Weights of a small transformer language model: 828M tokens.
MLP neurons of a small language model. Each row is named by its layer, matrix (gate and up: input weights; down: output weights) and neuron, and shows model dimensions 112-207. Each number is 200 + 40 x the weight over its row's rms, rounded and kept within 0 to 999. A neuron's up and down rows have the sign that makes its largest values positive.
Before each neuron's rows, "fires after" lists the tokens most often just before its 100 highest values on Wikipedia text that the model never trained on. A number after a token or word is its count.

fires after: " bel" 12, "el" 10, " red" 8, " D" 7, "l" 7, " de" 6
L4.gate162,171,247,196,194,218,198,195,152,226,197,291,196,206,147,165,215,241,173,217,209,269,229,232,206,203,192,186,233,155,207,190,196,156,156,258,188,221,203,171,219,227,173,213,222,177,199,203,246,228,252,207,205,187,183,212,186,178,191,206,177,174,214,227,280,208,194,175,173,141,215,205,139,204,172,213,163,169,156,233,199,200,121,241,192,278,156,298,106,207,248,174,132,269,114,167,197
L4.up162,144,210,223,237,283,195,228,179,171,228,204,208,209,216,165,219,233,207,223,219,184,169,148,190,154,230,225,167,150,207,220,124,168,206,135,228,200,187,229,235,202,201,196,163,166,237,252,206,233,194,180,252,193,317,86,165,221,233,224,209,216,187,133,211,210,237,208,205,136,174,263,175,234,153,217,210,217,212,156,229,199,289,189,234,166,223,194,183,236,154,196,210,217,215,166,193
L4.down162,264,181,165,244,197,132,187,171,236,202,231,175,175,159,244,243,180,214,170,226,203,174,210,170,153,139,193,194,284,147,117,201,243,162,240,155,185,231,240,193,162,245,190,177,205,167,243,216,145,189,170,141,128,251,213,199,204,181,225,207,230,171,180,256,200,205,173,179,244,221,173,172,199,242,236,159,161,147,229,229,214,162,227,191,230,181,200,189,176,232,242,226,338,151,230,158

fires after: "–" 48, " " 11, "-" 9, "21" 4
L2.gate451,253,169,200,199,194,179,232,176,259,184,138,168,264,283,197,198,163,198,163,212,168,235,107,163,156,207,197,191,146,217,253,170,223,169,281,201,214,226,234,166,122,253,196,167,216,194,161,212,235,200,252,170,143,189,199,178,274,195,208,205,176,199,203,197,202,190,183,190,173,215,219,271,237,250,211,114,231,193,233,301,220,205,170,143,280,191,189,224,136,135,147,190,239,207,254,165
L2.up451,106,180,321,244,262,219,154,274,225,182,209,189,231,253,127,177,215,185,171,201,241,236,159,307,208,144,169,267,257,149,270,268,235,235,147,201,219,258,120,216,246,261,229,207,190,175,168,171,262,209,185,188,170,185,191,197,203,216,184,255,235,195,189,164,165,121,188,240,205,210,220,219,154,130,185,197,260,231,134,179,196,142,258,226,222,144,132,203,122,148,247,260,192,168,169,205
L2.down451,154,179,194,230,200,216,193,185,187,236,250,223,199,162,232,186,321,214,160,154,147,215,212,237,273,230,164,236,237,202,177,193,194,167,244,198,162,185,177,233,226,238,189,225,180,177,160,225,209,231,201,193,160,184,124,241,229,297,201,159,194,169,198,220,189,126,179,254,138,243,246,226,174,155,215,207,161,193,228,143,194,184,230,212,184,237,181,201,157,188,231,174,111,218,159,202

fires after: " f" 19, " d" 12, "F" 7, " Al" 6, " F" 6, " st" 6
L4.gate103,217,171,235,186,348,158,194,268,256,231,284,246,234,174,200,271,200,193,217,147,235,177,217,227,147,197,179,153,240,285,141,161,200,196,194,201,285,152,191,197,214,262,153,214,226,233,202,203,242,215,209,143,154,102,169,196,189,266,192,206,208,272,206,162,124,224,190,203,208,173,150,246,217,147,191,136,190,201,203,246,211,231,164,191,178,202,221,184,210,165,238,193,231,224,79,195
L4.up103,264,202,233,243,143,152,221,154,225,224,218,187,183,209,246,264,133,211,189,221,192,194,137,198,241,197,201,201,182,191,212,185,216,257,134,227,243,194,280,230,173,192,165,209,220,234,159,135,167,264,228,156,157,167,194,153,216,169,137,231,209,250,113,214,216,182,246,212,217,188,226,178,226,134,249,131,231,254,213,210,175,183,205,167,204,179,220,184,190,206,210,158,175,193,268,227
L4.down103,142,222,187,93,274,161,136,199,221,171,261,162,155,245,271,232,226,164,215,175,224,203,238,145,196,199,220,159,206,190,142,241,183,160,215,141,189,142,206,222,214,176,204,211,247,153,280,225,148,207,199,142,172,273,225,223,206,279,212,261,132,206,213,211,159,262,209,213,224,209,177,102,185,166,243,236,225,297,192,221,208,197,195,183,270,217,214,141,152,224,149,214,257,165,177,234

fires after: " v" 24, " V" 23, " D" 13, " f" 8, " F" 7, " G" 6
L4.gate533,206,195,177,254,258,181,206,278,222,157,239,170,177,186,172,222,205,196,221,161,219,177,173,232,179,163,154,152,166,193,156,201,189,247,221,220,230,192,220,184,222,230,226,141,217,233,203,205,143,279,173,151,176,157,148,217,217,224,269,146,173,240,132,266,219,196,159,208,159,117,167,204,167,250,102,247,144,206,152,166,227,216,164,224,294,273,241,238,233,198,176,172,243,217,175,226
L4.up533,166,173,223,174,130,209,231,224,205,199,167,224,241,279,223,173,155,202,226,187,125,203,314,243,226,191,151,172,161,182,222,150,233,147,195,291,282,242,217,292,175,205,285,206,223,226,157,213,199,207,299,165,178,223,231,218,219,175,190,172,217,214,157,251,187,223,206,233,237,243,199,174,192,153,234,190,249,200,216,234,171,188,180,192,246,179,254,193,226,209,250,221,185,303,226,178
L4.down533,250,240,252,179,103,262,177,276,224,204,210,177,167,214,180,225,313,199,275,226,122,238,151,217,198,195,179,206,189,186,221,217,204,209,206,216,196,252,217,215,196,216,173,191,143,304,245,222,172,147,188,128,184,153,152,179,196,233,249,199,130,201,136,268,123,191,203,302,165,184,176,169,215,222,124,181,232,174,159,260,243,187,223,233,169,233,233,147,268,187,158,187,171,196,181,188

fires after: " " 30, " M" 22, " Mar" 7, " m" 6, " V" 5
L4.gate259,267,210,216,170,185,119,209,152,165,181,232,197,218,225,164,180,263,227,119,188,204,185,147,124,182,248,200,117,189,250,113,207,131,185,224,139,178,215,196,208,131,214,220,250,182,201,204,165,137,182,244,151,216,202,237,163,251,235,191,218,249,185,186,249,228,195,178,69,303,211,203,228,191,209,158,192,207,202,180,204,208,219,221,191,133,198,251,179,223,242,211,221,233,232,281,151
L4.up259,219,208,259,152,180,138,189,201,140,255,212,160,219,219,203,183,199,158,254,162,259,115,173,214,232,180,196,209,220,198,203,230,142,167,210,235,293,213,264,192,195,234,229,184,90,249,194,184,153,142,168,160,279,145,179,171,154,193,222,199,242,159,213,153,270,234,190,232,218,170,170,207,256,158,199,208,159,244,225,116,174,217,241,114,223,256,178,302,153,170,148,224,190,245,176,209
L4.down259,201,193,268,207,151,189,211,234,233,168,175,207,178,276,181,180,203,179,247,244,191,234,143,165,213,241,183,218,213,287,193,188,208,182,169,175,257,129,172,264,274,212,205,182,181,300,239,78,265,191,172,242,193,202,214,135,115,171,176,217,271,165,175,266,173,145,205,205,177,198,202,295,257,212,185,203,201,207,157,183,248,242,168,245,212,199,226,172,196,165,214,159,107,272,193,202

fires after: " " 21, "19" 11, " \"" 11, " (" 9, "ed" 9, "-" 7
L2.gate814,163,144,171,215,198,190,227,176,166,178,204,219,239,253,275,233,242,273,143,204,166,180,227,264,204,197,269,237,228,208,194,127,257,214,244,206,182,203,166,265,147,218,255,226,191,197,161,177,212,222,131,116,175,138,243,168,283,225,265,190,206,136,214,120,214,262,207,232,160,204,170,230,161,198,255,167,151,210,272,223,137,154,188,212,259,162,208,247,132,185,176,220,237,240,178,199
L2.up814,192,149,167,253,233,199,204,159,198,248,168,149,230,216,193,242,198,169,134,165,244,175,157,217,247,166,193,172,178,137,221,174,206,165,200,257,181,174,193,194,243,137,193,246,156,158,213,150,172,250,225,165,206,239,235,159,259,273,67,187,176,260,191,207,199,183,185,230,193,217,226,191,149,136,111,212,213,237,187,190,266,104,185,171,255,194,264,177,229,252,255,209,149,222,216,211
L2.down814,183,262,247,178,186,166,190,229,235,178,233,231,177,203,196,181,170,205,180,244,165,233,122,183,154,227,236,258,177,220,232,260,203,198,223,180,188,172,256,266,204,198,84,196,216,230,176,273,209,211,205,246,177,151,147,142,170,204,210,153,169,178,138,193,208,147,222,145,174,248,131,188,160,232,229,236,158,169,169,185,205,254,193,255,93,219,157,169,185,136,201,235,101,205,200,253

fires after: " l" 21, " L" 8, "el" 8, " wh" 7, " Th" 7
L4.gate9,282,199,227,208,228,189,248,243,207,214,180,223,225,189,232,215,240,147,201,211,231,197,138,226,192,239,252,215,86,239,144,174,156,163,217,213,158,201,202,215,234,179,212,261,192,214,197,214,152,203,185,163,214,231,155,161,180,289,182,249,258,223,202,184,204,193,239,220,169,153,245,194,176,208,179,197,191,153,202,147,166,230,125,241,212,104,246,184,228,235,208,249,204,182,169,207
L4.up9,150,260,156,192,205,175,193,164,149,200,265,260,245,174,184,210,203,154,151,225,130,261,238,152,251,163,192,214,219,185,170,178,237,187,257,216,188,190,205,172,195,249,203,244,150,168,193,243,153,217,170,219,186,198,185,198,208,186,194,270,230,195,203,165,177,222,173,189,132,249,198,216,228,185,202,216,218,156,131,249,217,224,240,224,218,201,207,189,61,144,239,185,169,250,163,231
L4.down9,238,113,235,198,216,153,178,137,156,163,216,181,147,189,141,261,231,228,213,190,128,191,230,272,169,174,151,144,183,129,197,173,147,220,108,266,167,240,173,164,196,140,232,196,175,202,197,131,203,244,242,207,165,237,173,214,178,206,210,230,198,206,225,215,233,178,181,206,279,177,264,224,128,209,204,225,186,101,248,226,197,229,212,238,203,214,140,211,246,189,148,145,221,154,279,207

fires after: "19" 27, "20" 21, " f" 15, " t" 9
L2.gate714,205,201,200,237,194,203,261,283,244,197,245,152,227,170,261,166,232,298,166,179,180,172,264,223,200,206,215,173,193,262,164,224,195,213,225,229,185,222,169,172,275,141,161,126,198,235,221,172,167,250,172,191,205,214,164,183,275,198,184,187,215,197,97,158,178,170,223,114,111,149,167,272,235,281,186,231,188,189,160,146,210,105,260,193,203,195,196,245,136,209,199,301,186,184,185,262
L2.up714,172,194,154,222,122,178,204,116,210,106,228,168,239,177,141,210,186,126,176,246,225,185,231,173,187,180,213,130,190,278,212,270,216,168,230,212,229,197,161,192,246,227,120,226,262,161,194,268,227,170,214,225,190,194,203,151,225,175,189,200,175,212,218,258,191,154,121,171,215,197,116,218,159,182,271,223,180,247,178,175,299,256,172,225,317,198,181,230,227,177,119,214,160,221,166,167
L2.down714,169,254,226,244,191,224,210,216,176,179,201,172,202,201,253,197,230,110,196,167,130,183,153,188,200,230,204,152,81,178,184,143,233,221,198,267,229,142,157,180,214,156,226,209,226,228,238,173,199,221,144,190,186,233,227,285,192,194,209,234,200,280,173,259,207,120,162,285,195,164,200,292,162,233,246,168,267,211,185,190,196,192,160,225,137,291,219,198,244,253,187,259,155,203,185,248

fires after: " G" 27, " g" 11, "G" 7, " Sc" 7, "ou" 6
L4.gate466,244,225,241,283,104,250,209,213,233,194,177,234,238,106,162,156,235,227,264,157,229,98,232,206,236,226,265,236,187,150,239,222,267,206,191,187,240,201,168,158,258,265,204,195,242,243,259,108,201,199,196,147,237,185,223,220,244,166,181,189,208,174,204,190,167,211,201,178,199,222,197,231,272,230,216,216,198,213,268,214,160,178,233,144,166,241,240,230,253,150,233,233,237,221,221,197
L4.up466,184,224,154,203,199,225,264,184,224,223,168,193,210,170,161,205,242,202,210,231,198,149,242,259,187,222,224,252,144,135,107,239,230,144,160,228,250,146,239,174,155,139,204,129,224,222,292,178,227,145,214,161,191,227,235,163,146,195,221,291,175,193,196,129,188,143,132,250,222,152,199,105,229,207,211,181,195,220,189,218,246,195,210,254,294,167,244,162,194,185,254,156,249,178,187,180
L4.down466,202,183,162,238,173,217,210,241,184,227,194,226,183,251,205,195,186,139,132,260,257,169,196,203,199,280,197,238,149,215,186,157,187,224,297,233,187,218,235,175,175,188,233,233,180,182,231,229,147,167,200,340,197,183,260,129,157,236,203,225,233,153,241,123,196,306,207,161,162,189,198,247,162,226,224,283,162,188,208,184,185,206,152,193,181,262,161,275,176,163,193,216,168,225,187,250

fires after: "l" 21, "R" 12, " v" 9, " al" 9, " Al" 6
L4.gate117,242,180,135,177,207,187,213,120,185,192,203,251,205,100,228,238,224,222,169,209,224,220,282,194,224,214,261,183,199,151,221,157,196,179,190,235,213,197,197,287,162,163,166,221,213,207,259,230,191,198,211,185,155,215,122,169,211,227,215,189,192,196,135,179,182,166,270,195,266,250,177,226,130,138,226,111,283,176,230,243,229,235,195,220,267,198,154,244,142,147,132,232,226,257,163,232
L4.up117,229,161,231,234,137,216,162,188,210,260,145,170,220,158,203,196,159,213,134,171,176,239,184,183,209,173,192,197,227,218,220,218,214,207,248,145,197,153,279,237,157,159,170,246,203,172,189,184,192,210,256,261,238,184,269,191,178,204,257,184,170,218,224,119,160,190,151,219,221,266,210,187,221,189,137,123,130,310,192,164,195,183,182,242,272,273,151,279,169,184,239,299,182,210,245,211
L4.down117,187,169,188,198,138,151,74,254,175,173,165,202,147,247,227,137,186,238,166,210,242,274,166,203,265,198,247,138,154,198,207,268,113,162,255,225,148,203,208,181,187,206,184,207,114,219,185,286,183,199,231,281,237,208,192,189,199,167,181,210,171,208,205,145,233,224,216,290,143,231,160,171,221,193,212,204,217,227,183,138,154,247,233,238,174,208,229,199,275,311,187,144,175,207,239,220

fires after: " w" 14, " st" 13, " hel" 9, "urn" 6, " t" 6, " s" 4
L4.gate405,219,204,256,226,220,253,226,167,120,126,258,177,235,269,163,222,238,251,194,191,167,207,148,163,210,275,270,161,209,153,206,119,183,244,172,251,196,176,161,222,177,168,256,162,212,234,182,255,197,243,206,162,215,193,122,218,167,159,237,211,167,172,180,190,182,213,124,236,177,136,253,225,154,156,201,177,166,215,258,193,146,254,228,207,217,151,243,252,242,171,237,200,217,213,202,120
L4.up405,200,152,206,255,201,177,193,224,127,197,320,219,221,206,138,190,235,274,222,219,122,165,188,207,160,264,211,185,129,144,169,174,102,242,276,251,228,213,156,154,174,238,188,194,204,184,180,168,185,218,196,137,230,184,174,241,186,182,159,218,184,212,172,181,182,195,244,327,242,222,250,242,189,186,238,233,207,182,138,174,200,175,226,180,201,170,249,210,154,193,233,233,173,169,196,218
L4.down405,167,240,193,266,119,206,218,267,233,183,194,180,192,121,206,239,240,229,207,145,195,136,192,189,167,140,176,165,136,172,210,131,203,162,182,150,185,233,197,176,210,254,121,251,179,187,248,179,221,184,153,184,230,158,173,207,179,240,209,189,215,232,174,170,158,243,186,249,199,196,234,148,212,192,173,188,202,101,145,139,239,190,213,265,217,227,213,199,206,217,147,206,229,233,197,77

fires after: "–" 15, " D" 13, " F" 7, "D" 7, " d" 6, " def" 5
L4.gate611,236,175,237,207,196,216,185,218,193,208,175,209,212,216,167,179,208,125,169,245,204,192,197,265,244,181,176,180,168,92,225,161,213,145,228,203,187,241,208,181,273,264,218,148,198,189,255,239,183,226,225,215,227,183,127,158,214,202,223,206,269,307,204,258,108,159,148,154,171,118,136,160,176,205,184,201,125,197,205,189,198,183,178,170,271,230,261,243,249,242,122,167,223,242,205,204
L4.up611,192,201,251,183,205,159,165,188,162,197,209,211,141,183,229,209,161,175,217,129,186,151,238,231,221,187,186,242,158,256,215,186,179,158,212,194,146,229,210,155,223,172,296,162,149,202,254,176,218,278,136,253,116,218,111,145,157,247,199,130,182,150,179,253,174,205,218,119,264,233,137,171,233,180,147,171,201,205,216,233,246,237,179,150,248,238,228,202,173,272,206,233,175,251,187,207
L4.down611,203,219,201,189,187,211,139,236,144,150,179,190,190,183,246,210,193,196,182,145,204,150,137,180,169,136,200,302,192,216,223,237,210,195,230,220,149,149,178,185,147,140,218,229,231,250,177,136,186,249,152,172,165,183,199,247,277,255,127,203,228,181,209,147,189,214,260,229,259,184,226,98,215,221,221,225,228,165,168,184,191,222,169,174,208,218,204,211,238,171,198,276,184,237,225,267

fires after: "f" 20, "r" 17, "m" 7, " rel" 6, " ref" 5
L4.gate75,186,166,156,261,188,158,192,191,237,167,166,179,214,238,197,224,173,193,163,159,205,161,178,186,179,232,213,197,198,222,149,184,203,192,180,207,212,262,132,168,215,286,184,170,198,227,219,199,242,158,198,170,188,197,129,176,208,174,252,222,170,247,212,231,215,213,216,193,287,194,220,243,140,193,258,205,189,154,182,153,215,177,208,234,185,189,144,163,155,167,276,168,230,248,236,119
L4.up75,152,142,254,241,226,201,179,194,167,222,214,243,226,213,199,184,214,201,195,205,127,219,209,236,176,222,155,255,196,207,142,161,220,151,212,218,233,230,166,253,276,171,255,187,131,277,229,218,148,183,237,224,187,207,139,259,198,249,164,149,160,147,184,171,168,191,199,244,201,233,211,201,240,181,150,199,245,219,156,205,173,251,189,155,231,166,164,220,222,249,265,214,155,182,213,201
L4.down75,171,219,247,138,201,175,207,189,127,167,196,222,227,126,166,154,202,223,103,182,206,212,236,204,129,188,223,191,131,195,187,243,188,161,244,220,304,176,221,192,108,202,126,120,184,190,194,226,238,271,156,210,164,167,130,197,217,176,199,169,211,184,171,234,223,190,173,266,214,215,143,238,180,197,212,205,145,187,143,221,182,161,135,237,187,127,202,173,203,213,157,212,315,154,229,263

fires after: " pl" 14, "l" 12, " L" 8, "ol" 6, " Pl" 5, "resent" 5
L4.gate222,275,183,140,256,170,195,221,220,160,245,180,230,248,197,132,238,186,199,189,142,136,204,169,302,255,152,131,214,245,201,189,130,270,204,171,186,205,213,216,180,131,160,241,196,155,256,176,213,123,229,200,196,239,181,187,206,192,236,166,138,208,146,208,190,150,171,164,200,197,199,234,158,144,187,190,197,204,185,203,150,269,128,220,226,218,184,221,226,192,209,187,246,247,166,267,218
L4.up222,212,160,237,225,210,222,208,239,218,127,216,214,157,154,231,207,183,219,227,195,197,260,273,177,120,188,246,236,207,180,177,228,175,112,142,225,193,214,204,142,229,201,232,191,239,223,229,248,240,203,221,188,219,244,196,189,252,179,255,205,184,217,197,227,200,166,166,123,187,156,111,297,170,281,238,213,240,175,191,202,216,167,204,153,320,226,232,253,188,188,144,204,174,298,162,199
L4.down222,277,228,180,186,127,179,218,158,257,175,158,245,189,100,253,171,197,186,274,157,153,181,217,183,257,178,260,252,190,198,208,205,162,153,169,284,114,247,294,180,225,218,197,195,180,251,206,142,186,227,259,173,177,189,244,160,154,168,202,208,131,209,221,158,198,213,224,174,240,244,240,209,193,126,200,234,170,210,191,255,183,215,162,177,214,237,191,245,228,221,307,272,163,171,245,179

fires after: "–" 36, "20" 34, "19" 23
L2.gate384,178,233,191,238,192,155,238,262,161,232,256,193,183,275,260,240,146,135,214,114,230,130,187,185,220,185,213,209,184,185,232,243,173,187,182,138,166,202,135,228,240,250,226,150,199,221,129,199,277,250,223,211,151,123,131,131,200,232,152,169,261,247,179,179,208,168,128,224,227,244,189,219,285,230,153,160,209,190,220,199,168,180,202,212,243,172,171,144,169,211,215,254,207,194,263,201
L2.up384,211,194,162,254,197,189,222,170,217,117,219,193,190,277,225,168,194,161,175,273,175,182,220,228,197,167,224,151,121,193,201,229,248,188,239,207,110,225,244,154,286,194,215,162,190,167,129,228,191,281,134,162,217,208,221,185,231,235,296,217,129,212,172,253,168,144,253,195,194,193,197,214,146,198,201,227,174,195,221,161,198,158,181,158,218,231,267,198,249,180,235,215,208,248,242,162
L2.down384,215,191,245,241,214,243,199,234,136,210,241,171,175,166,200,190,212,259,227,214,162,132,268,268,152,218,226,228,147,166,228,178,146,188,300,204,167,187,183,215,197,191,233,164,168,176,209,171,187,229,188,299,265,221,184,304,235,277,168,273,210,232,239,172,253,179,152,273,179,167,267,267,242,238,191,222,189,233,244,207,173,160,214,232,220,235,178,164,113,192,234,171,197,155,183,179

fires after: " G" 25, " g" 6, "it" 6, "G" 5, "g" 5, "s" 5
L4.gate165,279,195,200,250,223,213,264,144,249,166,247,181,252,112,216,192,129,156,201,194,209,207,201,236,186,202,130,172,246,161,167,188,199,134,156,153,178,124,157,212,240,279,221,165,150,213,169,207,201,192,225,168,267,179,149,186,203,149,233,218,214,201,267,204,182,213,200,188,240,199,156,201,147,157,234,180,176,300,228,187,195,155,147,174,246,190,227,221,195,146,282,152,215,217,170,155
L4.up165,208,248,139,263,230,127,169,151,190,251,177,261,189,184,230,198,217,263,268,162,216,187,195,199,147,254,212,284,182,122,199,149,154,236,192,242,205,211,168,220,200,197,194,187,197,196,170,142,179,214,165,178,142,192,224,155,163,193,208,191,153,203,229,203,214,204,275,173,174,217,233,196,244,181,109,182,127,114,142,170,274,205,192,305,195,178,235,237,238,178,173,210,216,171,249,161
L4.down165,214,179,169,217,170,166,214,158,199,219,155,250,152,230,163,225,224,146,205,199,211,179,258,236,241,197,241,182,172,197,111,183,177,230,155,257,188,190,187,183,141,172,235,191,160,192,186,177,146,219,175,240,204,214,189,172,201,146,203,200,250,129,216,176,204,199,251,200,256,267,206,180,180,185,242,188,193,240,140,125,169,228,234,225,187,188,293,164,233,235,234,315,205,172,168,255

fires after: " w" 15, " W" 12, "fl" 11, " l" 8, " s" 6, " fl" 6
L4.gate107,244,156,158,203,212,157,273,176,206,151,181,138,269,154,192,189,242,174,247,180,179,153,165,251,237,199,251,243,175,124,179,109,198,324,263,172,160,233,206,184,196,190,204,210,295,278,194,254,200,164,191,205,228,150,182,156,204,236,166,228,281,211,146,253,193,236,254,238,213,188,196,234,129,209,169,203,201,165,292,200,213,201,270,157,238,113,173,296,196,262,156,223,165,214,208,168
L4.up107,162,138,277,126,189,209,226,174,249,280,188,182,199,234,165,170,236,244,297,159,199,257,190,211,128,166,137,201,142,206,160,169,117,179,136,301,185,228,214,178,160,162,218,218,220,178,228,186,175,197,142,192,219,233,180,216,259,189,171,238,185,285,263,164,260,157,188,216,261,135,239,260,183,156,212,235,193,153,99,228,222,235,195,175,221,176,178,272,189,262,220,230,225,275,150,177
L4.down107,187,214,270,169,148,200,234,255,204,194,228,111,241,203,197,197,252,235,159,239,215,210,177,239,189,160,204,215,196,199,223,190,195,114,216,218,257,183,229,216,163,169,199,217,221,213,212,209,217,158,173,209,166,163,112,198,191,170,162,217,170,212,128,247,206,169,178,243,252,238,225,146,178,207,188,179,220,173,153,162,190,167,220,143,230,160,255,126,190,214,124,217,285,128,222,174

fires after: " a" 13, " I" 12, " O" 11, "O" 7, " wh" 7, " Y" 5
L4.gate5,191,195,229,177,266,210,204,230,141,146,220,197,224,180,133,222,200,219,198,176,154,188,252,214,272,132,175,220,151,188,151,148,202,132,141,190,240,223,231,188,171,243,211,188,191,266,248,236,204,306,205,160,232,170,183,198,240,233,221,147,212,198,161,196,206,220,225,224,237,172,213,204,201,289,223,180,192,207,226,153,247,278,225,250,225,236,272,206,201,220,265,218,264,220,181,295
L4.up5,183,201,204,199,239,172,268,215,142,170,352,184,149,175,137,222,200,220,183,124,140,145,133,217,226,205,152,224,151,256,182,199,267,131,224,246,218,220,229,216,240,221,213,143,199,233,281,147,128,196,151,181,255,270,161,246,250,151,170,136,235,243,153,162,299,152,230,209,174,197,233,195,166,174,146,180,274,223,197,145,247,160,216,201,260,263,143,140,197,138,219,228,169,172,177,249
L4.down5,139,218,285,161,147,210,197,198,187,109,200,188,224,213,200,188,261,240,224,186,203,266,180,179,208,206,221,183,197,206,169,261,215,169,252,180,205,158,198,208,148,223,200,209,179,227,272,197,238,212,161,244,175,175,174,151,243,162,219,181,231,259,101,265,199,201,154,229,151,207,144,231,203,255,201,239,205,208,127,256,177,316,247,172,169,203,121,179,239,208,236,151,279,159,229,262

fires after: ".\n" 22, "20" 14, "19" 13, " " 6, "==\n" 5
L2.gate593,129,210,201,235,201,181,229,259,200,153,212,163,217,219,185,200,293,244,228,130,212,162,216,198,155,200,174,175,157,234,219,145,190,210,219,256,177,290,266,207,201,240,200,155,200,223,203,272,213,272,245,214,218,216,210,169,259,206,179,192,222,161,147,199,204,168,236,212,186,286,227,147,199,224,180,176,232,154,240,114,225,144,221,249,235,159,169,227,186,184,170,203,149,159,108,140
L2.up593,241,144,260,232,196,167,157,239,256,222,204,205,200,231,220,245,177,192,231,247,232,194,208,152,163,190,241,162,189,132,128,181,202,108,230,258,255,271,171,284,261,196,186,216,183,182,156,184,135,253,226,209,227,191,285,203,240,210,205,184,175,124,224,193,197,167,190,147,214,158,174,185,268,229,172,196,256,137,205,204,149,186,183,218,217,140,142,209,269,158,210,252,218,182,229,231
L2.down593,220,189,229,210,151,167,173,253,276,216,217,197,264,226,161,153,240,194,146,173,184,199,193,248,149,186,193,146,157,161,217,226,206,178,249,217,282,249,210,176,210,269,242,235,172,241,104,199,192,274,242,145,235,248,183,273,200,208,182,161,259,146,225,125,266,117,193,213,200,202,251,199,208,228,202,237,219,227,206,162,163,164,217,189,142,194,169,161,260,265,297,207,104,188,130,202

fires after: " l" 31, " L" 22, "L" 11, " n" 8, " " 6, " N" 5
L4.gate89,259,156,214,237,222,230,205,229,259,294,187,220,215,211,222,272,222,150,161,220,208,211,179,218,217,212,190,184,133,239,216,167,194,177,293,205,183,193,223,216,180,213,210,183,129,156,162,228,192,268,243,164,171,141,168,137,161,201,118,207,197,155,282,152,176,242,172,236,180,181,212,108,260,105,155,98,112,217,195,211,292,232,162,177,229,145,170,204,195,163,183,164,158,237,258,187
L4.up89,220,210,294,155,255,243,229,125,188,173,228,171,199,207,108,153,228,119,180,236,189,246,171,205,226,209,213,205,222,184,215,188,190,206,313,193,216,248,223,184,127,160,169,225,135,212,239,263,242,199,197,267,159,254,115,205,166,179,244,176,177,206,183,252,213,218,240,201,164,212,144,217,199,178,195,220,135,132,148,250,225,170,175,241,187,150,218,168,213,219,220,204,241,201,177,173
L4.down89,160,180,212,168,205,261,179,228,220,286,230,249,171,134,234,204,182,208,158,181,224,168,148,221,264,176,159,128,221,152,157,217,176,204,208,217,211,231,247,234,151,165,212,268,181,202,94,254,213,256,209,218,169,200,209,156,201,214,210,241,183,229,318,222,286,224,170,244,184,243,227,225,177,182,245,202,224,293,150,229,220,159,204,124,194,257,227,249,169,238,177,137,177,168,206,161

fires after: " " 35, ":" 8, " |" 7, " l" 5, " M" 4
L2.gate55,168,149,172,169,238,170,183,269,171,142,203,213,176,250,201,203,179,214,200,207,141,270,167,101,265,160,166,225,194,201,118,214,154,110,244,175,217,199,253,262,180,177,269,159,228,219,226,231,262,177,150,137,199,187,188,218,221,140,182,179,194,206,271,239,245,220,169,125,171,156,182,221,156,183,258,186,179,184,264,194,242,265,176,212,116,226,209,209,207,179,155,209,233,263,162,256
L2.up55,244,270,164,214,232,173,236,178,228,234,221,177,192,245,194,155,146,213,202,202,218,225,157,211,201,190,173,211,235,155,88,218,249,153,155,138,196,226,176,186,172,238,174,155,170,231,227,138,226,203,152,211,250,127,215,211,165,187,187,186,156,185,211,181,232,203,141,208,178,221,202,190,201,286,223,153,153,148,210,225,248,214,166,248,195,247,189,274,135,189,231,237,198,243,230,208
L2.down55,202,89,227,206,182,215,179,137,179,189,224,140,144,236,187,246,205,186,239,142,151,204,254,257,195,202,139,230,120,192,177,225,153,220,161,208,220,197,199,207,199,248,229,203,196,166,265,213,201,165,184,245,165,236,195,157,194,189,158,147,184,204,245,233,246,197,213,98,255,182,154,208,224,178,264,221,238,199,203,176,196,202,109,203,132,238,221,195,238,212,150,169,196,248,146,195

fires after: "w" 20, "W" 12, "it" 10, " W" 8, " G" 7, " L" 4
L4.gate472,202,239,186,228,197,239,220,286,228,220,247,143,241,149,166,184,177,179,228,195,197,270,216,284,219,182,212,203,185,177,149,202,101,195,140,180,177,245,194,237,242,211,203,155,184,294,240,220,154,182,198,191,169,203,159,193,193,180,242,222,198,211,163,215,98,246,197,207,185,188,227,248,154,155,87,244,212,269,215,195,167,228,226,246,249,150,307,261,279,125,226,245,182,179,247,189
L4.up472,234,183,235,206,181,189,187,180,241,206,182,243,171,212,207,203,202,173,216,186,238,131,265,163,138,159,193,155,241,185,244,261,131,202,240,183,146,164,280,158,201,265,191,145,184,216,155,204,264,199,185,221,185,271,132,188,244,169,160,203,147,210,223,178,209,212,166,217,184,159,156,164,323,265,116,219,176,136,206,202,185,178,108,226,193,156,214,192,219,181,207,182,139,178,203,125
L4.down472,212,172,276,220,88,162,184,199,133,228,269,212,228,205,167,178,281,261,228,125,136,244,176,173,228,212,241,286,187,260,186,212,224,186,219,207,249,235,135,168,191,130,215,172,174,217,288,203,179,187,154,173,195,200,204,134,256,171,255,170,231,198,160,195,225,224,200,223,219,232,210,246,262,160,246,212,187,145,196,144,250,231,245,225,185,204,175,228,213,237,243,250,274,231,288,162